config = dict(
    norm='rmsnorm',
    norm_eps=1e-05,
    rope_fraction=1.0,
)
MLP neurons of a small language model. Each row is named by its layer, matrix (gate and up: input weights; down: output weights) and neuron, and shows model dimensions 16-79. Each number is 128 + 32 x the weight over its row's rms, rounded and kept within 0 to 255. A neuron's up and down rows have the sign that makes its largest values positive.
After each neuron's rows, "fires after" lists the tokens most often just before its 100 highest values on Wikipedia text that the model never trained on.

L5.gate572 [131 116 165  89 121 115 131 113 112 130 137  55  89 103 177 139 123 120 161 170 186  76 159 177 134  90 111 132 156  97 163 166 121 132 141 108 134 172 136 191  80 124 138 138 101 114 170 148 161 180 123  80  88 140 109 129 130 139 157 127 100 121 161  72]
L5.up572 [119 123  90 147 141  99  85 158 123  94  59 113 135 128 171 197  80  83 119 105 150 114 170 142 136 132  78 108 148  73 123  73 176 113 148 128 129  96 143 164  99 106 144 139 171 110 173 127 109  92 148 133 145 184 114 110 151 128 156 176 116 146 163  97]
L5.down572 [ 39  79 112  91 160 154  96 131  98 135 102 131 112 132 167 169  53  93 165 151 150 116 130 136 152 111 121 158 134 151  92  70 122  69  53 141 107 132 103 138 144 148 124 144 131 102 160 181 137 121 120 141 147  97 174 158 100 125 154 153  88 105 173 126]
fires after: " (", "-", ",", " \"", " Le"

L4.gate64 [168 134 126 123 131 162 124 175 164 191 108 126 174  97 137 151 179 140 118 110 143 144 114 143 115  93 144  91 111 108  63 163 165 113 138 145 108 111  62 107 126 132 139 189 129 137  93 103  82  79 173  71 160 142 105  88 121 170 145 121 157  88 168 169]
L4.up64 [ 65 102 157  84  90 159 130  76 190 130 169 124 151 136 166 106 168 119 151 142 131 115 102  60 113 114 136 120  72 154 124 123 144 154 163 115  99 140 133  66 153 135 131  93 124 151 134 104 152 162  74 103 113  82 103 165  80 132  90 136  95 142 132 142]
L4.down64 [218  91 139 120 163  92 125 138 180 161  82 140  87  83 128 120 161 147 184 115 161 157 107 116 135  79 162 180 110 111 125 146 115 185 139 153 139 139 126 139 105 132 121 132 159  94 127 140 121 112 220 112 149 116 116 124 128 133  84  59 157  97 145 129]
fires after: " |", "|", ";", "W"

L8.gate404 [106 105 133  91 188 156 111 103 157 126 100 136 133 117  52 137 102 130 169 177 171 122  88 142  96  90 152 141 167 118 179 133 162  11 135 136 117 138  90 141 137 155 120 112  63  58 119 118 110  72 154 179 102 115  76 116 136 132 129 171 120  91 125 140]
L8.up404 [138 123  85 133 141 100 136 112  81 153 139 173  86 134 127 125 191 154 131 112  97 126 135  73 131  83 156 148  54 120 167 125 159  56 135 170 132 120 110  85 169 142 114  92  66 106  74 108 141 144  82 111 179  80  98 143 129 180 133 102 167 133  75 150]
L8.down404 [ 99 129 123 131 132 132 148 107 101 101 164  95 154 123 157 136  46 143  95  97  89  62 147 155 147 132  97  88 105 152 149 119  82 201 121 130 189 181 118  69 162 138 159 106 134 112 125 124 145 153 173 115 170 137 134 132  93 137 125  64 110 104  77 117]
fires after: ".", "-", "cio", " (", "os"

L8.gate440 [181 149  81 162 125  71 142 139 157 133  99 109 116 132 123 186 146 178 144 173 113 202  79 167 125 133 102 107 174 134 102 172 174 113 147 154 106 179 137 102 113 170 149 122 141 148 106  95 180 158 112 117 158  93 127 134  93  91 134 135 137 131 100 111]
L8.up440 [133  81 145 110 126 170  96  54  94 158 141 162 181 120 134  96 161 138 183 134 138 165  89 145 139 141 104 165 102 153  94 151 110 100 108 138 133  75 179  95 198 131 149 113 130 156 126 138  95 155 110 142 105 103 144 121 130 116 136 154 159  67 173  89]
L8.down440 [103 169  89 142  97 111 184  85 141 159 106 104  56 109  80 136  83 120  96 109 138  55 115 147 107 128 190 122 182 150 154  85 106 123 114 156 130 146 109 125  74 173 126  54 109  90 122  97 157 132 159 121 152 149 100 167 135 132  87 117 114 139 117 115]
fires after: ".", "\n"

L2.gate551 [104 184 113  71 170  63  93 143 127 154 107  88 128 144 153 114 188 164 199 134  88 153 122 188 152  62 200  64 126 192  78 113 207 161 137 131 105  88 110  97 135 132  80 169 175  74 118 145  73 174 113 136  87  98 169 121 117 128 132 106 135 106 173 100]
L2.up551 [124 119 147 139 111 109 145 118 104 187 138 121 192 129 162 136 130 198 105 168 106 116 127 183  85  73 121 159  51 117 116 121 120 110 128  98 125 195 127 107  84 143 139 147 143 142 165 100 153 101 112 144 138 112 117  72 124 136 124 119 177 120 118  63]
L2.down551 [112 128 107  89 102 114 103 155 132  74  39 156 133  68 150  59 181 190 132 188 125 117  85 172 147 152 176 145 133 153 105 112 117 129 110 101 150 114 155 113 195  53 124 147 153 142 132 116  97 147 131 193  98 132 140 103  75 104 153  73 139 161 138  66]
fires after: "|", "-"

L7.gate236 [154 105  71 179 138 168 106 141 145 177  82  99  72 108 157 106 128 101 150  86 197 135 104  73 106 103 132  94 137 144 135 156 198  99 124 161 155  96  74 147  78 140  75 138 155 193 131 111 157 145 167 150 141 110 114 154 112 128 181 103 144 106 143 138]
L7.up236 [199  62  89 137 144 140 149 171 177 143 143 172 162 116 118 135 107 113  96 149 130 144  72 120 160  89 111 117 100 174 144 154 108 113 114 157 147  90 154 144 162 140 106 127 137 174 130 111 130 152 170 136 150 142 103  81 116 112  76 109 175 107 162 117]
L7.down236 [148 132  81 125 123 158 134 169 136 148  73 192 148 157 181 111  29  77 121 144 146 126 135 141 128 129 114  73  59 153 130 134 150 104 160 112 128 106 109 163 158 143 110 105 127 168  56 157 130 139 100 118  81 195  59 109 116 161  85 178 123 111 105  95]
fires after: "-", " M", " B", " U", " N"

L8.gate501 [111 108  79 144  87  80 121 179 147 172 176  87 167  56 130  57 162 161 139 166 120  99 179 164 142 120  77 136  81  97 106 122 126  99 147  82 112 176  99 122 141 117 102  86 183 226 107 118 163 176 115 182  91 108 163 112 134  64  74 129 166 132 166 175]
L8.up501 [ 85 194 115 171 131 124 137  80 141 115  90  93 164 131 106 137  99 169  85 128 132 116  93 111 121 163  84 127 105 155 187 116 138 139 147 118 139  86  53 165 139 190 183  89 104 150  80 123 125 176 134 149  83  88 140  78 118 136 127 147  98 164 166 103]
L8.down501 [161 155 119 200 145 127 165 119  54 116 165 115 140 141 100 121 125 131 133 136 152 121 209 133 180 126 107 136 122 130 166 145 155 135  96 149 174 192  69  80 135 112  91  79 165 135 128 123 153 163 109 173 114 138 153  71 149 150 131 120 175 146 136 136]
fires after: " the", " The"

L2.gate311 [138 111 226 164 166 111 115  69 117 143 111 101 132 153  95 104 134 169 119 148 221 132 167 110 170 159  72  88 103 121 141 102 112 158 180 125 138 103 203 143  97 114 131 201 153  99  91 152 111 145  74 159 100 162 175 149 106  90 106 142 168 111 177 145]
L2.up311 [153 129 129 121 135 158 135 188 118 120 107 126 160 129 112 147 100 160 115 174 173 152 124  76 119  89 212 155 163 131 160 134  86 147  92 146  87 197 112 153 177 136  54  98 145 160 133 113 130 128 146 135 126 198  94 125 149 123  78 110 169 123 151 114]
L2.down311 [100 183 150 105 161 165 124 184 135 109 173 167 156 111 147  87 189 108 141 125  95 142 112 158 101 198 122  87  97 152 113 113 139 108 145 153 153 114 130 101 130 162 179 138 192  91  96  62 139 124 162 106 167 102 149 129  95 151 141 106 159  84 138  98]
fires after: "–", " (", "-", "°"

L5.gate93 [101 106 120 224 111  68 100 100  54 162 106 108 156 101 157 138 113 135 114 122 168 102  93 122  70 186 129 176 151 185  99 132 116 149 154 151 135 166 116 136 107 181 141 104 101 136 168 117 124 158 122 161 106 125 138 120  71 145 139 103 165 142  66 153]
L5.up93 [ 81 123 177 116 108 139 173  89 127 121 139 145 161 132 130  79 161 155 109 121 114  64 154 124 130 154  81 110 171 181 124 165 170 155 122 136 163 149 148 163 130 124 145 184 111 146 149 115 112  31 155 122  86 115 148  82 102 119 106 126 145 103 106 147]
L5.down93 [ 67 109  83 219 133 142  93 110 107 177 160 159 150 162 131 183  97 147 141  86 166 103 176 116 107 127 179 163 150 144  53 155 108 110 161 145  84 133 109 176 106 133 108  65 117 121 148 102 151 152 114 112 120 121 126 140 139 107 134 131  91  67 105 167]
fires after: "."

L2.gate352 [121 159 137 114  67 125 159 112  77 113 161  99 161 147 147 138 144  56 115 160 109 140 116 114 124 127  58 132 137 144 129 167 108 179 164 144 115 170 134 119  90 126  69 163 192 172 113 111 120 132 143  99  94 126 147 169 144  36 131 153 131  80 115 104]
L2.up352 [ 90  92 193 128 149 117 175 123 133 151  92 100 143 183 165  84 136  98 158 108 116  96 183  82 137 133 116  77 111  68  77 159  94 148  89 123 136 134 112 191 138 155 130 163 180 137 177  90 166 118  99  54 111  67 176 117 101 144 129 134 103 123 169  72]
L2.down352 [189 140  96 100 105 116  81 133 106 139 144 116 135 148 167 172 199 155 148 168 158 106  83 119 142 114 121 175 152 148 153 121 158 135 166 141 128 165 175 116 114  41 157 172 127 153 127  84  97 120 179 144 126 135  91 138 158 103  86  90  81  31 105 131]
fires after: " (", " \"", "-"

L8.gate296 [162 147 126 182  98  94 184 102  91 131 139 105 114 106  81  83 178 159 102 143  88 178 127 156 144 113  94 173 145 160  32 162 130 132 147 123 116 183  90 122  89  60 150  70 130 180 117 106 151 103 104 157 135  91  91  96  99 155 168 161 134 190 123 132]
L8.up296 [110 215 117 116 120 117 187  92 114  75 106 154  89 150 129 139 164 139 137 173 138 165 150 119 154 121 185 171 124 108 163 144 126 125 122 150 146 176 133 136 159 140  86 200 168 138 125 142 133 132 149 119 114  81 125 138 123  97 163 115 132 133  98 116]
L8.down296 [196  78 109 189 116 188 143  74 220 141 152  90 127 144  81 152 127 101 123 154 107 166 143 149 104 107 163 113 126 162 150 115 120 110 153 129  65 180 147  89  94 141 112  99 126 153 112  92 102 129 159 104 112 180 136 146 112 133 102 153 179 137 105 126]
fires after: "'", " the", " \""

L11.gate575 [109 151  39 107 124  56 103 133 137 191 110  85  63 163 125 161 151  82 173 124 113 112  85 133 173 163  79 121 100 125  92 166 115 134 153 106 154 168 121 178 131 109 120  93 123 145  66 135 136 135 187  81 176 147 130 108 145  68 123 116  91 143 158 132]
L11.up575 [121 123 156 131 232 162 114 130 128  62 108 121 121 128 188 153 169 139 156 127 144 106 142 155 137 115 150 128 120  95  67  82  34 158 131  94 186 134  72 182 137 124 106 136 157 143 157 164 157 114  99 118  95  98  79 129  91 120  58 145 170 129 142 150]
L11.down575 [ 56  90  41 120 151  83 128 184 138 104 119 152 144 146 174 168 158 159 103 133 145 102 159 176 116 126 129 103 144 113 144 120 105 101 160 115 183  80 119 161 104 128  98 124 136 112 120 146  96 152 147  94 167  98 159  97 114 127 155 150 169 154 141 121]
fires after: "\n\n", "\n", "-", " (", " \""

L7.gate329 [138 112 144 148 168 127 181 125 155 148 202 139  99 154 118 132 109 107 167 159 131 140  92  89 132 132  44 204 160 143 151  84 115 106 106 153 119 135  91 160 162 177 158 131 113  91 137  71 148 169  94 112 171  69  97 120  77  59 140 117 156 152 185 119]
L7.up329 [170 141 137 142  86  88  95 146  78  61 155 118 102 173 163 100 173 157 141 140 163 112  81  53 176  93 145 151 150 172  82 120 108 152 145 115 139 177  91 138 120 151 155 163 105 146 152 177 179  93  89 112 156 111 142 109 127 115 109 119  98  94 120 145]
L7.down329 [ 69 130 138 108  92  87 183  90  73  85 182 133  99 142  91 141  55 111  85 181 127 174 146 100 134 201 142  88  74 106 104 131 101  75 149 107 158 100 116 110 127 150 132 161 167 152 101 106 110  92 137 106 149 151 134 171 131 174 145  83 187 103 118 167]
fires after: "=", "-", "|"

L5.gate431 [145 143 109 110  67 135  84  81  68 131 140 175 135  81 142  90 122 145  88  55  98 122 137  78 159 214 139 157 109 103 152 139 189 149 142 121 142 141 156 119 137 129 134 106 106 168 113 129 149 161 120 126 118 145 172  97 102  87 127 181 139 129 158  96]
L5.up431 [112 154  78 155 155 153 149  61 142 105 166 135 136 112 154 120 170 136  68 166 116 149  55 141 161 124 140 157 124 104 136 119 119 154 114  80 105 116 136 104 159 142 152 155 145 104 147 128 131  90  71 107 124 106  55 127 198  85 109 153 131 119 184 159]
L5.down431 [136 142 123 138 171  52 159 211 137  18 130 116 114 160  73 152 186 108 180 101 121  87  72 161 114  93 142 151 182 165 163  89 111  68  82 133 143 141 157 146  99 146  98   0 115  94 116 113 160 121 135 130 142 104 130 151  78 149 145 101 110 182 131 167]
fires after: ".", "iti"

L2.gate567 [103 119 146  79 123 122 137 111 148 148 110 106  95 134 187 126 140 117 168  50 168 109 128 139 113 106 154 154 110 176 108  86 120  94 181 119 116 177  39 146 130 167 143 156 110  76 119 184 143 129 148 109 148  37 152 102 136 126  99 145 101 143 156  83]
L2.up567 [127 177 153 130 110 138 127 147 143 170 118 142 161 107 152 146 158 137  86 151 180 115 128 170 103 127 216  73 116 206 101 139 147 125 125  72  66 169 139 132  83 137 163 149 109 186 133 149 132 147 115  89  84 122 119 129 119 111 185 119  89  86 125 112]
L2.down567 [127 129 111 173 106 115  74 146 171 209 135 141 178 121 100 160 170 150 113 150 161 155 150 192  94 100 203  70 154 142 113 142 135 140 131 123  82 152 115 106  95  97 122 113  93 106  97 172 174 158 116 140 113 125 137 107 143 114 206 131 126  80 141 123]
fires after: "\n\n", "M"

L5.gate368 [153 184 109 100 104  74 191 109 137 117  57 140 110 129 131 142 149 126 126 104 112 133 133 133 125 147 158 112 122 146  83 106 126 143 134 151  62 132 106 130 143  74 179 168 194 150 147  82 147 188 141 141 105  76 118 115 158 159  94 109 110 125 180 149]
L5.up368 [116 128  92 137 105 117 157  99 158 131 200 119  81 124  94  78 108  53 189 154  94 181 173 122  82 132 169 165 118  44 154 145 143  99 138 124 129 115  76 124 164 163  90 161  91 152 162 112 118 106  86 187  56  65 119 111 111 106 169  93 156  92  81  84]
L5.down368 [135 116 131  65 191 152 146 120 164  86 132 110 166 112 102 150 119 137 129 105 120 120 106 150 145 170 163 114 112 161 131 124 122 129 128 149 108 136 105  85 157  85 149 112 191  87  84  70  64 111 118 143 217 147  79 157 161 141 110 105 118 148 213 157]
fires after: "-", "|"

L7.gate617 [140  89  92 197 120 131 210 152 151 126  60  41 114  88 140 143 115 153 128  92 161 131 108 143 162 153 201 131 158 183 125 131 192 166  70 117 120 144 129 147 117 105 121 140 142 132 132 101  96 124 183  70 111 188  92 153  71 132 152 145  82 172 154  94]
L7.up617 [132 163 113 123 154 115 114 132 131 168 196 129 154 125 141 119 157 109  84 137 119 124 190 170 130  85 126 156 105 157 125 142 152 176 129 160  78  73 111 119 156 112  94 119 148 114  72  83 144 157  99 116 136 134 147 155 164 135 100  96 147  52 124 116]
L7.down617 [139 137 115  98 121 109 159 114  95 138 131  96  77 138 126 105 168  97  77  85 137 181 164 114 131 125 135 127 144 155  94 124 164 122 120 168  92  38 140 139 106 134 129 105  82 132  88 101 131 129 155 126  97 177 114 167  93 146  98  53 181  73 150 104]
fires after: "\n\n", "\n", "  ", "Personal"

L6.gate431 [149 151 172 129 168  92 161 155 110 121  96 177 108 166 115 137 131 119 138 156 120  87 159 112 137 135 112  81 151 124 125 138 122 121 143  39  93 120  99 243 155 136 105  67 128 155 133  97 157 130 101 107 114  63 112 164 141  53  71 132  88 153  98 128]
L6.up431 [137 121 168 161 131 139 150 168  91 146  70 111 122 138 155  99 112 122 172 147 141  92  75 130 151 155 104 105  64 118  95 114 116 152 182 115 156 110 114  93  95 132 118  95 134 141 145 103  89 122 162 124 142 132  97 141  74  56  95 102 168 133 159 113]
L6.down431 [193 113 134 108  98 144 118 153 109 185 137 164 110 141 186 159 116 152 133 191 129 168 118 119 157 113  88 136  78 151 157 142 154 118 153 122 173 124 139 174 150 136  72 149 115 109  89  99 125 114 153  88 166 125 126 196  95 170 145  98 151 167 128 126]
fires after: " (", "-", " Ne", " ne", " Ja", " and"

L5.gate434 [ 97 103 146 147 112  72 167 102 152 138 146 111 104  89 168 145 191  89 113 182 138 122  82 119 159 133  96 190 130 140  60 162 108 200 143 137 126 163 118 133 131 158 111  85 141 124 109 114 176 165 102 134 107 104 168 195 123  84 189 124 163 128 198 120]
L5.up434 [164 134 124 123  80 113 121  75 150 107 134 141  61 150 146 170 149 123 141 141  85  87  76 137 111 152 162 143 128 153 100  94 119 120 164  72 170 150 147 125 103 111 146 110  64  89 177 144 104 120 168 171 159 126 147  89 103 155 141 123 160 181 169  89]
L5.down434 [ 80 185 122  85 125 104 121 151  93  68 154 118  84 139  75  57  83 138 149 111 144 177 205 129  86 136 158 130 135 101 115 138 103 113 126  88 155 105 106  90 107 111 119  65 124  87 144 186 123 117 146 124  94 119  87 155 137 106  82 108 109 123  53 167]
fires after: "-", " (", " \"", " h", " w", " Di"

L2.gate234 [ 88 161 129 121 146 129 144 126 183 164 118 109 125 120 173 149 125 101 149  85 187 123 176 110 118 130 170 129  89 133 119 104 106 176 130  47 104 127 113 157 107 144 153 155 111  83 157 131 142 149 140 131 146  85 118 128  71  89 134 125 116  53 165  90]
L2.up234 [135 137 134 132 130 103  85 146  84 159 153 118 170 112 173 109 168  95  84  95 132 121 118 149 102 138 165 145 138 201  58 141 103 103 114  93  98 150 132 181 128 121 128  46 135 184  81 149 122 180 117 146 122 127 156 145  88 115 167 137 154  79 161 120]
L2.down234 [109 151 142 135 155 128  62 117  94 156 144 135 145 110 178 122 142 106  60 123 156 129 108 197  98 113 181 104 155 144 160 155 121 110 118 151 122 175 166 169  87  72  57  50  66 157  83 221 153 144 134 121 104 120 131 107 150 126 161 150 153 161 158 127]
fires after: "\n\n", " career", " life", "History"

L2.gate175 [143 151 123 116 133  83 203 152 191 135 121 140 127 120 182 134 125 162 103 170 103 130 185 148 111 116 157 101 103  99 127 131 145 151 174 114  78 112 112 191 147 125 106  99 177 128 173  64 117  83 160 140 123 103 155 110 202 127 131 115 113 108 148  76]
L2.up175 [125 133 111 123 230 176 176 129 173 136 118 103 125 150 188 116 180 113 210  76  98 135 129 116 149 137  83 110 113 148 128 130 130 116  94  96 106 150 111 186  83 161 117 136 115 112 128 129 120  51  68 105 148 111 109 143  86 138 102 129 157 110 140 126]
L2.down175 [236 196 103 178 150 121 121 155 177 150 133 134 137 131 158 163 163 133 112 206  84 179 132 144 137 123  82 150 112  84 167 140 115 131 149 116  56  75 138 120 194  95 127  75 169 118  98  66 133 131 145 141 149 171 152 121 146 118 145 105 153 102 101 152]
fires after: " \"", " (", "-", " the", "|", " re"

L7.gate580 [ 92 180 123 190 194 102  85  82  92 156 141  85 113 103 143 153 163 122 182 119 136 105 134 197 133 151 152 109  97 172 154 127 170  93 108 153 132 143  70 149  86  98 152  96  78 124 105 125 175 173 157 187 167 121  94 135 122 112 151 114  98 111 135 140]
L7.up580 [112 153 119 129 157 164 106 151 200 176 154  59 133 158  58 146 100  62 103  69 133 121 154 112  79 150  65 159 181  92 152 132 162 139 153 155 144 142 133 134 155  79 138 107 117 118 153 152  96 101 119 161 132 163  81 155  83 104  89 172 126 179 126 206]
L7.down580 [106 152 143  77 136 135 135 127  65 177  86 132 115 140  63 138  64 174 159  38 139 123 177 108  85 144 165  85 140 128 103 103 152 180 137 101  66 102 172 135 118 107 183 125 119 116 160 117  68 121 129 144 152 136 131 105 114 123 129 146 130 127  79 101]
fires after: " the", " Bal"

L6.gate506 [148 145  91 129 131 156 117 128  99 121 103  67  79 176 153 174 169  95 113 161 115 128  80  66 133 145 149 105 158 121 124 181 170 148 167 108  79 160 133 109 151  84 112  80 151 125  96 154 122 120 169 143 181 115  83 139 137  86 141 151  96 168 125  65]
L6.up506 [113 101 110 133 117 160 161 159 153 177 172  89 131 170 161  80 112 149 137 141 103 140 160 137  50 110  96 135 123 121  94 116 122 134 168  89 139 123 168 111 116 122 141  86 164  58 145 126 158  35 161 104  97  91 119 194 138 134 199 117 106 141  80 128]
L6.down506 [132 176 136  86 115 134 163 120 133  98  91 134 132 180 100 119 143 119 105 140 131 113 106  93 162 153 107 140 142 135 122 152 147 119 153  81  99 112 173 133 102 128 117 131 100 126 102  92 162 123 114 122 122 146 156 101 109 145 162 166 161 120 154 106]
fires after: " \"", "\n\n", " (", "\n", "."

L4.gate89 [183  59 157 151 120 141 137  91 129 100 115 120  86 124 176  64 154 141 112 141 117 142 137 167 175 154 174 124 142  90 167 145 130 199  59 127  99 111 193 148 126 131  52 106 114 130  62 106 202 127 113 137 173 116 176  81 158 147 109 118 205  86 173 123]
L4.up89 [129 105 120 137 126  85 153 142 105 141 135 121 185  96 143 140 174  57 135 102 171  78 106 101 141 120 121  91 132 157 140 157 157 135 128 147 153 137  89 131  86 142 134  95 148 150 157 101 156 101 137 101 108  84  77 129 167 164 104 126 130 133 172  71]
L4.down89 [106 107 117 141 150 172 135 135 122 141 113 131  62 141 126 122 143 180  89 134  87 161 125 158 132 142 151 168 103 130 108 147  68 163 107  96  65  84 197 153 157  84  86 104 143 148  78 167 107 113 160 162 185 198 151 173 116 184 128 150 124  96 104 167]
fires after: ".", " ("

L6.gate95 [106 113  71 203 107 144 131 120 114 134 143 119 154 113 118 116 148 130 185 103 142 103 108 161 105 110 104 105 146  94 160 126  94 127 124  96 171 159 131 128 136 141 134 134 115 164 159 107 180 197 103 182 126 162 159 144 110  93 119 153 107 148 125  39]
L6.up95 [112 147 124 144 104 150 194 166 114 100 142 163 124  94 144 134 120 132 191 134 158 172 117 114 139  95  94 109 166 142 132 134  84 166 122  92 180 106 103 120 115 148 164 108  99 134 185 124  68 134 163 128 124 111 103 126  65 152 132 146 127 206 188 129]
L6.down95 [103 139 152  90 111 232 143 119 179  64  81 117 127 133 137 148  74 100 104 175 155 155 112 172 160  44  99 168 119 147 140 120 157 130 118 139 112  55 153 148  98 128 153 156  71 129 131 144 172  91 111 136 118 162 125 127 134  97 124 134 116 174 142 135]
fires after: "-", "\n\n", " (", "No", " U", " converted"

L5.gate206 [171 153 197 157  89  88 161 125 152 144  76 137 130 177 144 105 113 145 126 110 192  81 115 165 162 116 103 140 160  78 135 116 110 108 200 124  72 185  83 112  99 114 101 113  97  91 132 110 114  77 142  89 133  57  99 121 129  81  91 129 119 132 127  90]
L5.up206 [110 142 123  93 170 146 111 116  96 147 142 173 151 160 134 102 132  71 196 139 168 128 148 103 144  86 183  89 143 144 151 157 131 141 115 162 129 141 137 181 128  63 115 180 142 114 144 119 105 152  87 147  65 152 115 195  57 147 103 125 148 101 168 109]
L5.down206 [157 189 125 154 126 159 123 107 131 112 178 160 161 153 122  93  72 136 167 143 137  90 129  98 197  96 153 104 104 126 167  94 133  98 141 163 130  89 135 144  82  33 161 137 130 136 171  82 140 108 114  83 152 133  96 183 136  99 101 141 162 135 237 131]
fires after: "|", "-", " (", " un", " \""

L4.gate298 [134 106  86 156 134 155 160  96 135 144 111  87 140  58 121 118 127 139 159  95 117 125 154 125 103 107 119 163  86 147 152 115 186 103 170  99  69 118 110 130 126  42 103 101 155 118 128 111 207  76 105 147 146 124 135  74 105 104 161 116 132  81 114 174]
L4.up298 [130 121 170 117 142 121 151 119 133  96 102 140 160 133 149  87 139 136 109  83 154 135 137  96 139 168 121 192 123 134 138 115 178 133  94 160 104 151  88 142  99 136 115 124 123 116 131  73 128  80  87 154 157 103 137 156 107  97 124 147 107 141 158 193]
L4.down298 [153 106 170 199 125 144 184 141 122  63  63 177 138 130 110 108 120 134  99 115 168 175 176  57 155 137 150 223 141  90 159 130 126 157 100 127 111 120  62 163 158 140 127 150  93 151  88  77 122  65 151 121  99 125 133 122 100 114 116  93 123 102 142 162]
fires after: "|", "-", " the"

L5.gate379 [102 140 193 128 171 131 149 124 191 116 192  76 148 126 160 112 160 119 201 104 154  68 143 103 111 112 146 115 105 109  86 131 156 173 197 137 128 179  83 164  86 114 109 131 139 129 177 163  99 118 104 193  83  86 136 163  43 130 127 145 132 138 131  85]
L5.up379 [128 130 127 115  95 103 132 124 112 139 101 160 101 184 136 113 150 117 101 113 124  87  84  46  95 140 138  86 111 156  89 102 155 128 143 142 144 127 148 121 115  42 167 169 108 130 152 164  82 147 147 130 152 136 118 198  88 115 136 161 142 110 197 117]
L5.down379 [ 38 175 127 143 148 152  92 154 191 182 149 128 138 166 138 135   0 152 136 107 136 117 171  81 120 105 133 121 158 160 129 145 138 116 149 115 173 119 103 122 149  87 162 164 105 121  91 198  98 103 160 128 150 152 117 138 113 160 140 145 120 165 118 155]
fires after: "-", " (", " \"", " and"

L2.gate493 [ 83  99 111 169  63 122 121 142  97 144 187 159 168 134 107 121 187 132 113 104 119 140 127 100 127 130 162 181 180 133 125  95 161 150 127 169 110 140  49 135 123 101 130  83  95 121 110  92 106 114 205 194 186 116 110 160 102 111 142 158 129 155  99  91]
L2.up493 [153  99 121 116 103 187 127 151  86 146 188 171 142 100  63 166 132 154  91 145 151 121 132 121 127 110 162 138 123 117 152 106 156 138  58 183 127 130 110 166 148 185 118  92 124 141 131 166 146 149 125 140 159 101 144 118 154 142  90 127 149 121 114 148]
L2.down493 [153 113 102  59 146 182 131 106 102 175 151 171 130  84  66 160 100 160 145 136 142 152 118 173 115 108 125 135  96 115 143 133 123 128  87 120 116 123 179 178 143 198 107 113 135  98 151 139 117 150  96  94 136  81 167  98 122 169 112 100 132  79  72 178]
fires after: ".", " Don", " ."

L7.gate243 [155 128 113 113 159  85 146 124 101 214 123  86 138 170 118 147 167 108 126 124  59 148 125 166 123 134 114 180 188 141 102 106 143 132 133 149  86 105  87  87 128 127 114 142 150 161 134 122 121 126 133 147 105 159  68 133  82 114 137  92 147  83 132 151]
L7.up243 [126 149 205 131 131 113  75 180 141 122 129  40 125 151  75 120 156  73  96 119 114 155  98 117 157 125  96 140 142 209 119 139 137 116 193 158 103 151 104 136  96 100 138 157 109 118  84 170  88 126 109 155 131 128  71 193 155 138  47 206 115 132 154 139]
L7.down243 [168 110 176  91 161 179  96 110 139 133  96 158 108  84 110 163 193 158 175  97 133 135  75 138  37 149  90 148 108 113  99 125 154 112 209  93 133 155 125 122 130 112 157 121 107 133 158 100 127 121 151  67 104  98 109  84 139 185 123 167 116  82  74 160]
fires after: " the", " Fa"

L6.gate673 [128 139 169 125 146  97 115 179 149 207  92  60  83 114 142 129 125  87 131 152 121 113  66 118 140 163 109 134 135 139  63  81 159 171 136 142  75 151 154 143 141 109  57 127  65 111  72 126 223 140 100 120 111 126 105 125  94 125 149 196 133 134 176 112]
L6.up673 [ 76 173 142 144 178  71  88  71 116  98 147 138 141  67 154 136  88  87 106 143 130 146  71 110  97  90 146  86 118  88 142  80  92 123 143 179 131 103  93 169  59 161  97  82 169 117 122 137 104  79  86 128  77 130 163 175 120  59 155 114 117 116 134 125]
L6.down673 [200 121 125 139 108 131 183 132  84 126  97 117 131 117  28 118 158 154 105 120 118 107 181  93 156 159 120 114  76  94 185 103 124 134  77 105 171 133 179 100 149 108 138 127  92 150 126  73 158 121 125 163 148  90 181 101 150  74 130  89  88 148 105 160]
fires after: "-", "\n\n", " some", ".", " \"", " many"

L6.gate653 [141 141 162 100 136 123  74 103 230 119 210 126 133 107 121  88 135 163 117 162 145 165 166 143 147 136  85 162  95 173  94 132 126 139 177  86  67 147 139 115 156  91 154  85  70 111 111 151 111 166 103  87 119  87 130 123 122  62 137 139 145 139 180 145]
L6.up653 [ 98 132  94 137 138 126  84 157 125  85 186  90  99 160  85 163 156 109 149  64 183 122 162 152  99  90 181 139 153 108 167 155 141 159  95 117 116 100  88 170  74 135  98 147 140 100  97 196 113  70 134  73 128 159  91 152 144 118 144 130 200 130 140  84]
L6.down653 [121 167 143 149  98 155 158  95 119 103 122 106 139 120 116 121 183 130 144 177  97 179 108 122 118 101 147 104  79 136 172 170 108 151  80 162 122 134 102 140  80  83 153  44 114 161 110 161 139  69  94  99 142 116 123 146 149 154 118  28  93 155 101  61]
fires after: "\n\n", "-"